config.yaml
d_mlp: 1280
norm_eps: 1e-05
attn_scale: 0.177
parallel_block: false
init_std_qkv: 0.0395
lr: 0.00142
beta1: 0.9
weight_decay: 0.16
lr_head: 0.00549
grad_clip: 2.0
batch_tokens: 65536
seq_len: 2048
doc_mask: true
MLP neurons of a small language model. Each row is named by its layer, matrix (down: output weights) and neuron, and shows model dimensions 192-319. Each number is 200 + 20 x the weight over its row's rms, rounded and kept within 0 to 999.
Before each neuron's rows, "fires before" lists the tokens most often just after its 100 highest values on Wikipedia text that the model never trained on.

fires before: " of", "-", " by"
L6.down1267,163,194,189,228,235,213,209,201,184,210,226,185,192,203,173,216,228,208,216,195,210,204,216,222,185,199,220,188,244,225,196,197,211,209,191,211,191,192,212,212,197,184,207,202,210,146,209,212,204,173,202,174,177,207,224,224,201,176,213,227,200,207,241,211,198,215,170,192,240,193,172,213,227,175,179,203,209,189,209,189,171,188,169,198,215,184,190,220,208,195,186,192,150,186,198,234,166,212,200,206,179,189,195,182,205,208,188,203,206,244,233,177,203,189,175,182,168,166,204,203,196,224,237,218,172,174,196,178

fires before: "-", "|"
L3.down752,176,185,178,177,207,185,200,179,177,186,193,172,190,184,221,212,216,220,220,214,197,186,195,173,178,203,199,186,218,218,244,197,180,197,200,201,173,182,224,202,166,196,224,216,213,212,204,209,178,199,210,211,183,213,230,224,191,187,229,203,183,220,211,193,222,179,179,210,227,188,191,184,194,220,181,191,196,223,224,156,194,225,213,231,189,187,189,208,177,215,186,206,215,208,180,191,219,182,215,215,220,195,176,176,217,217,193,200,221,209,215,207,174,185,239,203,191,200,190,210,214,216,189,190,224,224,154,227

fires before: "=", " first"
L6.down1160,232,210,205,228,199,187,194,192,207,179,188,202,201,191,221,183,174,212,210,189,249,196,173,201,217,202,183,203,207,237,227,198,203,192,179,223,177,194,202,216,175,208,211,201,215,216,194,206,195,208,191,206,180,205,184,179,206,258,206,195,221,236,201,196,174,193,191,190,213,182,224,193,180,170,173,189,201,208,176,186,189,200,184,188,175,211,182,212,193,212,199,210,203,213,221,193,173,219,192,172,191,250,179,197,244,181,158,177,202,203,190,186,180,171,191,188,199,203,184,209,224,205,188,204,177,198,195,214

fires before: "-"
L10.down1243,217,198,195,225,212,191,190,187,188,209,192,189,217,142,198,221,199,202,180,182,228,203,211,197,189,184,203,205,195,206,208,199,208,208,201,194,198,194,192,219,202,172,219,247,205,171,208,195,211,197,206,159,223,224,225,202,219,196,216,191,192,190,228,177,205,195,175,203,185,161,183,193,236,192,219,194,181,181,187,159,210,208,169,180,196,180,198,225,185,230,209,207,187,212,201,227,205,202,226,231,200,198,182,214,220,204,178,184,207,239,195,187,179,205,161,196,192,219,177,183,180,202,248,203,218,230,146,217

fires before: "="
L6.down1247,197,181,186,167,205,175,216,209,200,194,195,200,175,186,202,190,217,244,187,199,168,217,205,201,212,210,201,205,197,193,224,172,228,176,212,216,192,204,189,205,185,199,226,184,238,174,169,186,206,209,233,244,192,165,221,157,183,198,215,174,178,220,227,248,189,208,216,164,225,176,174,199,206,186,199,229,216,197,215,196,220,223,204,215,205,189,185,228,214,189,212,208,172,167,239,187,182,194,206,187,154,201,225,200,213,193,199,209,174,228,192,194,207,202,172,208,188,210,241,204,217,162,190,184,195,207,181,206

fires before: "\n", "\n\n", " .", "  ", " 6"
L6.down1049,195,204,184,257,224,217,181,218,201,191,194,196,211,206,196,209,182,188,189,221,225,198,188,232,200,202,213,199,186,191,214,198,177,230,217,218,202,187,170,208,206,210,204,181,171,176,184,227,184,211,199,197,177,220,188,203,208,210,209,219,197,196,222,209,164,186,199,188,225,199,213,211,199,175,244,206,199,221,186,151,203,202,201,190,209,209,172,209,168,187,214,197,167,214,198,174,191,198,194,246,191,157,198,198,179,200,199,201,186,178,175,199,192,165,196,193,181,203,190,233,215,189,172,228,186,183,176,202

fires before: " |", "-", "–", "2", ".", ";"
L10.down117,185,194,153,216,210,188,215,213,194,205,224,182,177,189,182,176,182,205,190,216,192,218,190,235,172,200,216,214,208,177,191,201,150,210,215,199,234,181,202,218,189,197,188,230,233,172,211,194,214,199,209,186,222,176,206,203,199,194,205,201,220,180,199,165,210,215,186,186,218,165,196,222,211,220,219,176,218,193,197,189,204,210,178,123,172,191,202,179,200,201,234,209,221,203,214,209,233,226,219,201,204,227,199,216,224,178,207,188,181,232,216,198,202,180,226,153,199,203,218,208,151,220,189,191,217,198,234,221

fires before: "-", " |"
L11.down1022,196,162,225,209,211,145,215,203,211,188,186,194,195,177,177,213,157,216,220,190,238,225,207,203,208,186,217,189,215,193,246,174,185,212,195,202,170,212,200,193,167,194,178,231,192,199,185,201,193,215,233,232,215,217,201,175,213,182,237,173,207,199,243,211,221,182,209,223,197,180,172,183,209,207,195,200,183,190,193,214,196,189,212,198,210,185,178,230,219,214,218,243,222,204,246,223,224,218,202,182,204,174,157,198,206,159,207,206,202,223,192,213,204,187,208,202,189,194,218,188,194,234,189,174,207,215,180,187

fires before: "="
L2.down845,216,193,216,244,212,177,239,191,152,209,178,199,186,225,197,174,211,184,199,231,218,190,190,189,193,179,221,203,190,195,204,217,210,168,179,217,219,194,162,208,176,224,201,202,200,199,184,183,188,177,187,179,202,191,174,207,171,180,182,230,217,212,197,213,216,214,201,182,204,223,231,160,206,222,194,169,238,211,223,248,186,191,169,191,226,201,187,185,202,222,223,164,216,207,210,197,175,203,193,178,231,201,218,224,185,216,190,203,182,168,186,208,201,209,197,196,237,229,204,165,178,216,199,186,198,206,238,210

fires before: "=", "\n", "\n\n"
L6.down1007,196,170,219,204,201,155,209,177,206,203,186,178,178,186,200,194,206,223,186,183,194,201,249,218,198,191,225,170,144,199,206,171,162,207,195,206,175,213,199,205,205,215,227,207,214,204,208,218,210,198,164,204,188,209,212,194,187,234,188,147,199,223,194,207,199,202,234,190,192,221,178,211,207,158,205,218,215,171,164,211,191,211,192,193,164,228,167,202,207,180,166,200,223,206,197,194,181,204,202,164,190,206,214,207,221,177,182,184,177,215,200,200,160,178,197,214,196,184,211,199,192,181,205,187,148,223,208,179

fires before: "=", " the", " which"
L2.down417,199,205,198,224,212,197,213,200,207,195,199,244,193,238,172,182,173,200,182,219,203,199,208,202,207,173,215,207,193,214,188,176,206,195,196,189,179,203,162,198,224,215,186,161,214,239,199,243,219,198,198,140,188,205,188,199,201,180,194,187,207,195,217,196,199,232,207,231,188,177,190,232,190,188,175,205,214,173,207,193,182,213,219,163,206,245,188,184,198,213,199,172,178,181,204,201,199,207,185,229,213,189,213,182,201,201,220,237,197,214,261,198,209,213,190,188,178,179,216,210,211,153,203,188,250,186,202,213

fires before: "s", "="
L3.down298,184,174,216,180,202,164,253,196,197,180,188,191,203,174,172,211,204,183,216,178,226,185,206,206,183,227,205,222,188,215,230,187,233,198,198,201,224,220,197,227,185,206,181,197,203,200,175,195,202,198,212,226,219,179,189,166,210,228,198,156,224,221,175,204,212,212,220,192,215,191,198,189,213,159,228,257,211,210,177,197,180,192,201,188,204,241,210,176,206,205,185,184,176,210,196,163,200,157,198,193,188,207,213,193,220,220,222,197,201,182,186,194,186,195,192,242,214,180,207,225,183,179,197,176,218,212,197,171

fires before: " |", "\n", " –", "  "
L3.down801,182,161,205,228,210,159,212,185,204,195,206,217,201,178,218,227,191,154,173,225,194,195,163,173,173,190,224,236,208,208,168,192,194,231,194,195,210,173,197,163,174,201,225,188,208,199,153,204,218,194,210,189,210,234,205,201,179,223,204,227,205,192,195,197,187,197,166,207,227,204,212,218,196,212,223,215,156,209,234,187,189,192,211,198,206,173,190,220,186,213,224,193,199,204,241,229,198,214,247,228,233,181,198,230,232,220,183,209,181,194,196,214,201,188,213,220,194,214,170,237,217,181,190,187,198,203,185,207

fires before: "=", "\n", "\n\n"
L2.down1145,240,143,193,207,215,153,229,217,161,197,205,220,194,204,197,181,184,218,198,192,223,182,206,171,179,195,213,199,190,195,193,190,214,208,174,164,240,206,194,191,164,220,243,234,209,235,170,207,186,201,222,200,186,191,167,180,182,228,194,191,207,185,195,219,178,228,171,192,207,171,176,204,189,208,183,194,248,179,189,225,177,227,217,213,181,212,214,226,177,243,235,200,217,154,226,167,180,169,220,145,193,211,191,231,237,177,204,192,177,202,202,214,199,198,171,206,222,226,221,194,201,215,181,191,185,226,189,217

fires before: "  ", "\n", "\n\n", " |"
L11.down578,208,193,200,208,221,189,202,224,203,195,217,206,209,162,237,177,159,201,206,229,184,192,205,210,199,208,212,195,199,165,208,203,197,224,171,215,207,230,182,159,182,209,171,201,208,218,218,214,223,193,217,196,200,191,200,227,195,210,215,196,201,175,202,191,189,191,194,227,234,191,174,216,194,165,209,177,182,230,195,187,218,222,211,225,191,193,243,194,224,213,218,190,195,167,201,198,204,211,221,219,217,174,202,191,204,213,209,226,215,215,209,219,201,206,175,215,197,179,208,210,203,196,195,205,172,213,183,219

fires before: "=", "ng", "e"
L2.down559,194,197,223,198,177,209,177,200,207,213,190,213,197,201,240,188,176,199,189,204,220,195,219,203,193,187,208,180,198,209,163,194,197,212,175,196,201,222,237,202,165,206,204,185,194,194,187,133,234,231,202,192,207,196,211,180,236,212,181,178,193,212,229,203,232,218,242,174,173,150,219,178,205,154,184,199,198,185,188,226,186,188,222,223,177,198,187,189,213,237,185,188,226,162,179,191,179,206,197,178,204,194,187,210,186,223,177,181,176,227,168,204,208,200,180,224,181,187,195,203,221,213,200,199,173,194,159,207

fires before: "\n", "  ", "\n\n", " ."
L10.down550,209,206,171,219,237,198,193,199,179,214,195,209,192,163,238,215,169,176,164,227,211,205,195,206,199,221,212,202,196,197,237,181,194,218,200,211,181,232,198,165,179,219,205,219,206,220,207,217,210,215,215,202,213,176,204,201,222,196,220,190,175,189,212,178,223,204,194,247,209,188,190,206,194,175,216,193,171,250,194,213,191,199,215,224,221,206,209,200,193,231,211,188,204,170,175,201,208,201,205,202,202,190,201,194,233,226,221,190,192,183,211,218,190,186,204,199,160,199,175,201,224,182,221,188,189,192,150,237

fires before: "=", ">"
L2.down816,188,207,188,220,206,198,196,207,191,231,163,225,201,196,219,184,211,212,186,192,172,217,206,172,194,199,171,171,244,224,185,203,215,206,205,224,206,172,211,182,181,236,200,219,197,192,199,175,223,190,182,155,220,171,186,171,191,189,208,172,234,207,206,222,189,207,196,171,169,187,210,207,194,195,172,203,175,184,207,204,190,180,224,214,204,204,162,206,197,227,204,158,209,195,183,220,203,221,196,195,226,187,181,185,196,179,186,200,172,218,230,199,222,193,185,217,158,181,216,224,183,212,165,238,184,178,226,206

fires before: "|", " |", "\n", ";"
L10.down909,199,202,226,183,232,206,195,176,184,182,187,207,153,203,179,218,178,187,229,211,182,174,193,170,169,202,198,205,188,208,167,188,209,193,191,150,194,217,196,170,199,164,207,213,207,196,198,175,189,216,223,208,204,169,228,195,210,195,179,192,217,199,201,198,184,168,205,205,212,218,179,158,166,173,179,199,190,209,230,209,204,207,203,211,260,162,168,220,200,203,219,189,205,164,216,231,197,225,193,186,199,186,201,206,220,186,202,172,216,214,192,178,186,214,226,196,174,191,168,218,208,205,208,168,209,214,206,234

fires before: "=", "-"
L2.down334,236,192,196,225,203,173,207,203,218,205,225,233,197,226,220,191,160,215,186,207,196,200,190,209,199,213,196,154,215,212,149,166,181,224,182,208,247,190,230,202,159,213,192,163,212,203,198,225,182,217,203,155,195,208,180,187,220,178,213,185,202,169,217,242,222,228,214,216,204,178,194,210,233,164,171,191,200,213,210,219,159,197,239,184,192,214,199,206,217,192,190,180,193,207,196,214,191,207,190,184,225,199,214,200,182,208,213,210,166,188,160,203,234,175,187,210,209,212,227,212,174,183,191,222,220,191,195,220

fires before: "=", " the"
L2.down146,214,175,190,220,212,169,217,174,174,221,231,185,186,180,168,196,193,231,191,233,225,179,205,198,210,186,217,185,179,187,196,181,192,185,206,223,222,221,217,205,187,211,256,195,233,202,202,178,165,202,181,236,195,198,183,198,199,212,232,220,179,186,180,185,209,224,175,206,229,216,194,194,220,207,204,188,214,197,201,214,178,171,203,203,228,224,221,186,199,225,166,177,182,217,193,174,184,169,221,191,211,196,193,193,198,185,161,231,196,184,200,205,188,227,199,215,186,248,199,203,206,171,217,225,190,171,217,223

fires before: " the", "|", " that", " to", " an"
L11.down817,219,232,201,195,193,200,208,184,193,233,225,189,217,193,194,202,189,195,207,184,188,189,220,221,248,197,220,186,183,190,244,179,223,194,213,231,201,199,174,214,187,220,168,169,194,187,213,220,198,202,236,199,178,218,193,198,183,232,196,188,200,198,227,192,203,187,220,223,179,181,193,149,194,196,213,171,166,203,216,222,216,238,219,229,193,195,206,186,197,218,210,219,198,233,184,181,233,193,202,206,191,179,190,159,214,235,208,246,202,229,215,205,203,192,223,227,205,191,209,213,222,187,210,195,214,181,191,196